{
  "num_hidden_layers": 9,
  "hidden_size": 192,
  "norm": "rmsnorm",
  "norm_place": "pre",
  "positions": "rope",
  "init": "normal",
  "dataset": "wikipedia_en"
}
MLP neurons of a small language model. Each row is named by its layer, matrix (up: input weights) and neuron, and shows model dimensions 16-143. Each number is 50 + 10 x the weight over its row's rms, rounded and kept within 0 to 99.
A block is one neuron, or neurons of one layer that tend to fire together. After each block is what it responds to, as a language model described it from the Wikipedia text at the highest values.

L5.up20:50 47 31 44 61 46 59 69 50 41 66 35 57 49 49 41 43 32 51 59 55 54 48 40 42 64 51 49 59 36 53 44 40 61 46 58 77 43 59 53 53 50 65 42 63 59 53 46 61 48 50 48 67 57 50 58 44 59 47 57 37 54 63 45 43 43 48 54 47 47 55 54 36 45 45 54 54 42 70 39 51 67 45 61 42 58 49 51 36 46 48 45 50 42 65 56 46 64 39 57 55 49 48 55 60 58 64 33 38 53 57 48 60 46 56 39 49 57 51 46 47 53 35 48 39 66 45 38
L5.up86:47 50 55 35 57 66 51 64 69 53 46 49 58 59 59 32 51 48 59 50 41 70 48 67 51 41 65 54 45 46 35 50 48 54 41 32 63 37 43 43 56 57 46 50 58 62 52 40 39 32 31 55 67 38 76 22 48 63 51 56 61 41 43 48 57 50 57 51 24 45 50 52 49 31 27 46 52 29 49 64 56 36 57 57 48 68 38 52 59 63 51 52 54 47 53 51 58 31 36 63 35 67 40 52 58 50 58 55 43 44 58 53 57 42 51 55 64 55 54 61 64 42 56 51 62 51 46 43
L5.up90:64 57 51 39 34 41 42 46 56 70 42 61 41 55 61 46 41 57 49 63 48 60 47 50 42 62 61 49 49 65 42 51 54 51 61 37 79 44 45 68 35 53 43 48 44 41 67 43 42 62 38 69 66 42 58 64 44 45 49 52 59 57 52 47 63 54 38 42 48 34 48 42 39 37 58 53 54 49 47 53 61 41 57 54 42 52 62 60 37 47 33 56 58 46 49 40 39 50 47 30 46 40 56 40 51 54 43 45 47 42 53 52 58 61 34 55 45 44 39 43 42 51 61 61 60 48 63 48
L5.up136:54 52 52 48 31 52 33 51 40 50 55 39 38 58 28 37 64 56 68 67 66 56 57 60 48 54 61 52 51 45 48 59 46 51 61 53 63 53 48 45 50 49 38 70 54 53 55 39 34 57 56 58 59 59 52 49 64 58 52 69 61 56 64 51 45 33 34 67 58 61 46 37 51 42 62 53 53 35 62 45 43 45 56 40 55 44 48 62 63 51 41 47 47 25 31 52 74 40 46 44 55 50 57 40 48 64 44 48 69 44 57 48 33 38 57 41 55 68 55 36 43 44 55 49 57 54 53 68
L5.up234:54 43 78 47 52 54 67 53 60 52 45 63 52 55 46 33 27 47 37 68 49 50 69 49 54 48 61 54 40 58 44 40 48 45 60 63 48 43 54 51 48 60 51 50 55 37 53 22 38 43 40 56 52 29 30 36 49 47 58 42 47 43 51 41 54 40 48 53 48 44 49 59 64 65 36 51 45 51 46 50 52 43 40 53 42 68 53 50 53 51 59 47 42 58 46 29 30 37 58 38 57 47 46 45 50 46 54 60 39 50 43 46 65 56 47 43 44 72 43 50 48 34 28 41 57 39 36 36
L5.up458:46 57 48 49 26 67 57 42 46 69 51 60 44 70 34 62 27 36 44 33 45 49 44 43 55 46 54 71 72 49 56 44 59 52 54 56 66 50 31 59 50 46 40 41 61 44 43 48 51 34 38 54 61 35 63 58 51 47 58 48 49 53 43 32 60 44 51 47 30 48 59 56 37 64 56 54 60 59 60 39 54 46 44 54 42 68 48 47 68 50 44 52 46 47 28 38 48 40 45 31 48 53 51 68 45 61 63 55 46 43 53 44 55 43 45 49 38 44 41 51 49 52 50 44 38 55 58 37
L5.up667:56 50 31 39 46 41 40 58 56 38 41 42 52 50 50 28 37 66 60 44 51 67 69 60 51 50 59 46 61 50 48 38 45 56 67 41 65 38 35 42 56 66 52 36 45 54 54 55 40 49 58 52 49 43 52 43 36 59 42 42 48 54 32 29 60 50 63 57 26 55 56 50 57 57 41 47 52 45 60 46 49 60 39 57 42 55 63 40 73 56 58 59 65 45 40 44 47 45 40 49 39 54 56 57 37 41 46 53 39 40 54 64 50 54 50 53 33 19 47 34 34 54 43 41 58 46 39 50
L5.up693:81 31 42 57 34 39 39 23 63 46 45 32 30 48 39 39 40 54 34 45 59 49 56 46 50 66 54 33 68 58 40 61 43 58 59 60 51 69 40 46 51 56 55 66 55 54 44 60 29 49 39 50 68 54 48 68 43 52 55 49 56 56 66 50 47 34 60 50 37 36 53 56 44 44 49 53 50 34 65 55 62 57 50 56 48 52 50 51 59 49 68 43 56 57 50 48 64 48 62 44 45 54 48 56 47 56 44 47 35 53 34 51 42 50 53 47 67 48 44 45 51 58 49 52 58 45 52 67
Responds to: Word piece after initial letter. Second word piece right after a split-off capital or lowercase first letter, as in H-ist-oric, h-on-or, bec-ame, l-ist-ing; also newlines and spaces in == headings ==.

L5.up181:51 62 42 63 50 57 52 38 32 49 50 39 30 51 63 49 48 29 53 50 64 60 39 66 53 43 59 64 63 49 49 58 58 52 50 40 65 42 47 43 65 74 43 44 50 41 37 53 40 37 24 60 42 55 49 39 57 46 55 38 47 61 54 51 44 53 42 44 63 45 51 52 34 72 47 47 63 60 50 56 53 56 61 54 62 36 37 46 59 40 56 28 62 65 51 55 42 46 68 66 66 44 32 52 38 59 39 48 51 42 47 54 55 52 39 59 57 48 49 61 55 51 53 46 40 43 50 39
L5.up214:41 60 25 46 33 56 35 64 53 42 50 57 59 59 45 54 47 35 47 64 69 58 45 36 53 61 52 47 43 60 52 32 49 41 48 69 54 53 53 39 55 51 52 55 45 48 51 38 48 35 39 50 37 44 34 55 40 66 33 65 53 72 46 51 47 42 60 38 40 37 38 49 45 57 51 67 52 55 46 39 53 73 42 49 48 43 54 42 41 46 55 45 41 36 68 50 63 40 61 60 40 65 30 57 62 59 63 35 60 39 53 46 47 52 29 52 39 61 36 53 60 52 56 54 56 46 35 50
L5.up262:47 60 51 66 44 54 57 40 48 74 63 59 54 66 53 50 43 34 44 54 53 57 52 48 49 40 50 36 47 47 45 77 42 58 45 49 50 43 58 41 59 34 64 48 63 47 56 60 58 63 66 42 43 53 42 44 48 36 49 28 55 57 53 35 52 52 32 46 56 26 50 42 65 43 63 59 38 45 58 49 47 37 51 53 54 41 63 61 51 46 55 37 54 45 49 55 32 51 65 45 60 42 47 51 45 56 31 45 52 51 64 36 54 47 46 71 60 60 61 50 47 69 56 59 33 43 56 55
L5.up315:32 51 65 70 54 59 57 43 45 68 58 44 33 42 53 54 47 40 58 50 48 64 64 76 51 49 58 56 45 56 58 56 42 51 57 54 46 52 48 32 59 25 51 44 40 61 47 58 53 48 38 47 56 50 59 53 51 57 59 48 61 46 48 47 48 49 58 50 63 44 52 63 57 47 56 42 51 58 54 64 52 42 42 32 55 56 25 58 51 59 52 26 58 53 85 54 56 63 63 56 65 48 28 40 44 63 45 45 66 51 70 56 66 60 52 53 50 49 54 58 37 35 70 46 58 45 31 42
L5.up436:53 56 52 62 45 55 72 38 41 58 53 35 36 74 38 43 55 52 53 45 35 22 71 46 38 25 39 58 65 57 43 53 45 60 59 51 44 55 51 58 52 50 42 42 45 45 55 47 53 41 45 52 37 65 40 57 41 66 52 40 37 45 50 39 47 62 49 58 52 37 65 39 57 43 60 60 29 48 54 51 40 65 32 66 54 48 43 51 53 51 59 27 57 52 47 55 52 57 45 54 63 42 49 52 53 41 61 38 34 36 25 49 60 51 43 52 49 50 52 64 48 61 71 31 47 46 38 66
L5.up487:56 50 45 35 57 38 48 43 50 41 45 30 45 61 41 53 49 40 37 54 51 64 50 37 47 72 49 62 71 52 64 50 40 55 52 43 70 57 37 51 64 53 43 25 53 55 36 41 50 53 36 49 51 52 57 47 34 55 49 42 57 72 46 54 56 57 61 46 52 53 37 51 52 51 54 58 59 55 41 52 47 72 37 58 53 64 63 58 54 44 53 43 37 47 49 52 40 32 52 24 47 51 68 56 52 43 64 44 29 55 52 50 63 42 44 29 50 46 55 35 36 43 50 35 59 41 56 62
L5.up574:30 66 53 56 47 42 57 37 49 53 48 58 38 44 51 59 60 43 62 48 25 62 51 59 42 32 48 53 67 50 54 53 52 48 49 45 37 55 48 66 52 42 53 43 44 51 53 70 52 46 26 40 41 39 65 43 58 42 37 37 56 60 61 59 37 50 47 54 45 42 35 55 40 46 55 34 62 48 42 55 63 69 63 49 69 63 36 56 46 55 58 32 50 42 65 44 45 43 59 67 53 55 31 56 40 51 49 39 48 56 73 60 67 43 44 42 51 45 57 50 40 47 55 57 45 28 37 46
L5.up703:70 61 30 49 49 52 54 57 41 62 40 38 42 60 55 54 47 49 58 67 54 33 49 50 46 66 62 63 42 57 34 48 30 56 32 46 49 43 54 57 52 41 72 31 69 54 48 59 58 47 52 67 57 61 45 46 42 43 39 48 57 53 64 49 57 46 50 41 44 49 52 50 41 69 55 62 41 38 30 68 34 61 36 60 44 47 40 43 75 52 40 49 44 41 37 59 51 54 59 35 57 58 55 61 44 36 50 33 48 65 47 34 45 54 33 35 54 51 49 50 36 56 62 57 59 45 49 54
Responds to: Mid-word subword fragments. Fires on word pieces that start or continue a word split into several tokens, such as pr in primary/prone/printing, il in Built/until, and uc in cruciate.

L3.up317:29 53 66 65 58 45 52 48 62 41 51 41 41 41 27 33 38 61 53 59 43 53 49 62 71 46 81 59 42 64 42 57 62 56 34 35 48 47 54 37 68 49 53 54 52 54 51 52 34 44 61 38 36 51 59 57 52 76 57 61 49 50 66 36 55 41 61 45 45 44 41 52 55 53 53 49 52 45 55 53 56 49 45 46 45 43 55 61 67 59 48 49 43 42 49 53 39 65 52 61 47 46 61 45 45 65 56 47 67 50 65 62 48 44 50 45 52 48 49 54 55 42 57 54 77 45 43 48
Responds to: Abbreviation periods after initials. Periods after a single capital letter or short abbreviation, mostly personal initials and St., as in W. W. Clements, J. F. Gmelin, St. John's; weaker on www., vs., and mid-word pieces such as M-ass-achusetts.

L5.up259:69 56 38 52 63 51 65 46 55 43 33 35 53 42 60 56 43 34 50 43 27 35 57 43 39 32 62 62 60 57 33 39 49 48 35 49 56 55 57 52 59 33 45 56 46 63 39 78 50 52 58 44 48 68 44 49 52 55 43 41 50 42 59 74 41 64 51 48 41 56 54 46 57 49 45 45 60 56 49 39 63 42 57 34 45 57 48 35 67 63 61 62 55 60 42 53 54 34 42 39 41 52 55 60 62 33 32 58 54 55 48 49 48 45 54 40 40 55 57 73 19 56 54 46 66 54 55 36
L5.up271:41 38 68 65 59 45 42 58 56 45 48 36 50 52 42 44 30 42 31 54 40 46 44 44 50 41 62 63 54 45 50 44 55 41 44 59 54 24 56 52 45 40 48 53 43 48 42 46 54 34 42 46 40 40 44 34 57 56 67 51 44 52 58 54 42 40 61 57 60 44 41 44 36 49 49 52 46 37 53 61 69 52 34 34 53 50 60 55 52 45 57 50 32 55 32 33 51 48 64 53 67 36 61 46 46 35 39 54 54 47 60 58 59 44 52 35 74 67 29 63 56 56 66 55 44 52 68 32
L5.up459:47 51 60 54 71 63 54 39 61 28 48 52 50 40 50 30 53 54 40 57 35 52 52 64 63 32 55 54 49 55 37 52 46 57 48 32 32 45 44 65 55 40 52 51 54 45 55 48 48 58 49 53 30 58 47 57 65 78 53 58 42 47 61 47 54 30 41 40 56 49 50 53 54 63 42 64 50 36 43 41 57 58 34 60 51 51 53 49 56 47 63 33 45 51 53 60 41 65 43 67 67 63 57 50 53 50 48 66 39 55 63 51 75 48 45 47 40 43 36 69 53 68 64 56 74 44 44 42
L5.up495:65 50 43 56 58 48 56 55 40 22 48 47 47 39 48 48 45 36 35 37 38 45 54 66 27 44 78 53 55 40 62 54 51 55 31 47 53 54 50 54 51 42 69 57 55 46 32 55 69 50 55 39 53 55 45 56 55 53 42 32 51 53 52 51 45 62 50 54 65 35 58 33 59 47 57 49 48 49 37 69 52 42 51 41 59 50 47 62 60 30 57 45 40 47 43 51 33 52 54 62 51 55 54 52 59 63 50 48 47 55 50 46 52 57 51 45 74 46 57 65 41 48 35 56 61 44 63 66
L5.up521:50 43 52 50 53 43 46 61 55 51 55 50 37 22 38 52 35 48 32 44 28 55 48 50 19 40 69 67 60 33 43 55 40 57 45 53 42 58 50 48 63 48 47 42 44 59 63 39 49 53 41 31 45 53 47 27 57 46 56 36 44 54 61 47 37 44 52 48 46 36 52 61 48 48 49 35 55 52 49 68 60 53 58 47 44 48 45 52 62 38 41 40 67 41 37 48 60 33 32 51 56 42 50 39 62 58 23 43 43 57 62 59 53 73 33 33 57 47 64 52 42 49 57 39 58 36 45 39
L5.up537:54 21 62 42 60 48 61 56 40 54 32 39 43 30 48 49 46 38 46 59 43 35 46 42 57 57 62 49 57 24 64 44 48 51 48 29 33 47 63 52 43 38 44 51 37 47 34 46 32 54 51 56 55 38 45 42 40 69 51 49 65 75 52 52 33 50 45 50 54 45 35 46 50 48 28 41 50 48 54 59 62 46 52 48 52 51 47 48 59 42 42 41 46 43 49 56 46 41 40 54 70 41 36 55 53 50 48 33 68 58 46 39 56 47 37 57 59 55 66 36 69 69 66 46 40 59 49 40
L5.up652:49 49 55 56 46 56 59 51 66 43 48 53 34 46 33 40 39 48 30 51 50 56 54 63 68 43 81 52 39 64 25 55 56 60 35 51 56 64 34 46 58 28 42 47 50 52 41 42 51 69 49 36 52 57 44 64 50 57 61 52 49 61 64 54 43 56 44 57 49 36 30 55 61 33 35 55 36 43 49 38 43 36 39 26 54 56 66 60 54 58 39 44 52 46 49 59 43 66 42 54 49 35 55 63 65 63 45 56 55 58 57 61 62 41 61 47 53 56 42 44 45 59 49 53 64 42 49 50
L5.up760:45 41 64 54 58 55 40 45 53 40 47 32 49 41 46 42 52 50 58 53 69 44 48 58 30 50 70 56 66 45 55 52 49 50 64 38 59 65 35 59 62 55 48 50 61 39 57 51 54 51 62 38 48 54 53 38 41 60 57 66 64 45 55 47 61 58 55 32 59 58 41 51 47 43 57 52 39 34 43 60 63 39 33 56 41 36 55 64 36 41 62 59 37 52 53 49 43 54 35 66 52 50 61 57 40 35 31 35 29 52 62 49 30 59 53 51 60 55 38 43 53 52 55 47 60 56 58 60
Responds to: Mid-word abbreviation pieces. Fragments inside a short word, chiefly abbreviation periods (Pop., No., pp., Mrs., Adm.), especially in table headers and citations, plus pieces like "en" in Genre and Venue.

L3.up143:48 66 27 45 61 46 57 54 33 59 36 64 49 45 55 57 48 44 44 52 71 39 55 44 67 55 57 51 64 62 68 44 42 58 51 47 56 54 54 56 56 51 59 46 69 60 54 37 63 58 48 60 46 58 50 54 39 55 32 62 60 43 47 69 47 52 45 35 62 43 54 33 29 69 55 55 50 59 56 66 46 63 47 56 55 41 37 53 55 36 57 43 38 46 48 58 55 37 63 37 54 37 45 55 53 57 64 38 35 69 55 36 57 46 40 43 32 42 34 55 49 56 38 49 44 45 56 59
Responds to: Token right after numbers. Unit or suffix tokens directly following a digit, such as the minute mark in 44' and 13h 12', m in 6 m, A in 1977-048A, O in 2OT.

L6.up3:56 37 38 46 60 38 47 62 61 45 60 38 53 44 46 40 57 48 31 56 44 56 64 71 35 44 61 52 78 38 54 49 47 56 36 42 59 49 47 55 57 42 44 40 45 60 53 59 49 70 46 42 72 49 51 57 45 55 49 73 38 56 48 64 32 42 46 69 43 58 55 63 42 40 43 44 53 55 53 57 56 61 53 65 45 37 42 46 57 36 65 47 46 39 66 58 50 55 54 47 61 50 49 55 61 46 50 49 33 39 43 48 78 46 24 56 47 52 45 37 54 36 54 52 47 51 35 61
L6.up54:44 68 53 53 47 69 53 32 33 52 49 38 40 54 56 63 62 51 35 55 67 60 46 60 47 49 60 45 63 45 56 39 51 53 62 32 63 41 41 44 49 48 62 51 52 64 59 48 40 51 55 42 69 47 52 31 54 67 39 51 27 50 45 62 59 45 57 44 60 29 49 52 49 48 51 43 68 59 54 57 55 42 26 26 45 34 48 56 39 53 71 37 35 44 67 56 60 40 47 42 46 50 33 53 50 45 36 44 35 61 47 49 35 44 46 61 53 64 45 50 51 41 44 37 57 62 45 53
L6.up134:54 66 57 61 53 48 61 68 48 46 47 43 45 35 49 39 42 53 48 62 60 41 71 65 58 35 58 44 60 31 53 45 61 51 44 47 39 43 49 40 55 47 61 56 44 48 50 55 34 46 49 51 30 45 42 52 58 57 50 66 51 48 39 53 51 47 54 46 48 44 61 41 25 64 66 54 45 46 46 41 58 40 52 62 34 50 54 53 62 43 42 52 60 35 41 33 49 40 43 43 53 55 68 43 52 46 42 49 35 44 49 69 50 47 41 56 68 45 58 40 45 53 40 73 52 47 61 23
L6.up212:53 39 61 44 36 45 50 53 49 40 54 68 51 56 57 37 37 43 38 45 50 56 54 43 50 56 53 37 34 50 61 44 59 44 60 36 44 64 35 62 58 53 45 44 60 67 49 36 31 42 44 26 42 32 47 52 25 57 42 39 65 52 60 49 46 48 35 62 51 56 48 57 28 44 45 46 59 29 58 36 24 52 47 30 46 29 64 42 29 56 61 52 42 43 49 48 37 61 29 61 45 47 54 74 33 54 50 65 46 50 43 42 41 42 33 51 47 47 52 33 46 63 50 51 41 50 42 28
L6.up414:69 58 50 44 45 37 44 61 52 58 71 24 44 52 48 44 40 42 53 51 63 71 60 52 57 54 59 57 36 46 40 39 54 66 50 55 42 59 41 62 54 58 51 45 41 35 44 52 45 67 30 40 38 49 55 58 56 52 52 39 59 60 67 55 44 45 41 57 43 42 48 40 38 67 34 45 50 35 54 52 55 32 55 36 56 50 61 56 45 45 42 36 45 46 43 38 52 39 46 44 76 47 58 29 44 54 54 47 55 64 38 49 44 45 34 57 59 56 44 59 65 40 28 52 39 40 65 34
L6.up440:33 37 46 50 41 61 41 59 51 73 39 46 46 50 57 62 41 34 31 42 72 49 53 48 48 36 64 58 73 40 50 59 47 56 52 44 38 37 45 47 47 58 51 42 49 50 45 36 44 53 28 55 47 47 26 38 64 48 63 52 58 69 50 51 53 53 56 39 67 34 53 52 40 58 62 45 41 49 52 52 46 44 39 52 62 42 51 48 50 55 33 47 33 50 50 42 33 54 46 40 49 50 52 41 40 63 44 36 43 47 44 42 48 31 40 43 50 61 52 41 57 55 51 70 51 68 55 40
L6.up476:51 41 60 58 45 44 35 55 28 39 58 49 33 55 62 51 52 45 52 65 65 53 57 55 39 45 66 43 71 44 50 31 75 42 23 48 59 59 29 58 52 64 39 50 43 41 29 37 45 52 48 39 49 65 55 43 45 57 48 49 33 68 44 56 38 42 39 46 48 48 49 58 42 60 42 48 48 66 49 63 52 57 39 56 42 29 56 39 32 64 35 38 36 36 45 47 47 63 42 45 65 52 54 51 55 54 62 57 56 48 58 32 35 68 41 57 53 53 53 54 49 45 53 46 58 57 54 43
L6.up515:43 66 66 54 31 47 50 44 42 67 25 30 40 39 41 40 55 30 53 56 55 66 48 61 40 48 47 51 60 51 48 37 50 43 33 48 47 50 46 78 41 42 51 34 33 32 32 56 41 29 47 53 46 56 38 68 46 51 40 43 42 60 31 57 30 53 60 59 59 49 41 43 56 54 45 56 59 64 47 62 58 64 38 47 54 56 46 61 48 50 70 49 41 42 61 48 50 55 46 44 53 36 51 70 41 58 38 58 50 63 31 48 46 66 41 51 55 62 45 46 31 50 62 51 58 44 52 63
Responds to: Infobox field-name fragments. Word-start or mid-word pieces of standard Wikipedia field or heading words after "- " or "|", such as Genus, Postal code, Owner, Result.

L3.up537:48 46 52 47 63 61 48 68 53 53 44 60 42 66 57 49 47 52 61 36 45 53 16 37 60 55 56 49 44 60 58 57 40 59 61 55 55 46 42 43 49 48 45 50 49 29 53 38 63 54 62 59 47 39 84 42 41 57 72 49 68 58 55 46 58 67 46 55 45 48 49 59 43 57 52 44 54 54 76 57 66 47 43 69 49 58 61 50 59 64 37 52 55 46 36 35 57 48 57 56 51 60 47 46 43 45 41 51 50 34 61 48 41 49 49 59 43 46 57 48 41 50 43 57 52 51 38 45
Responds to: Second piece after H/h. Second word-piece right after an initial H or h (also m, r), as in H|el|sinki, H|e, h|t|tp, h|ist|ory, h|um|or.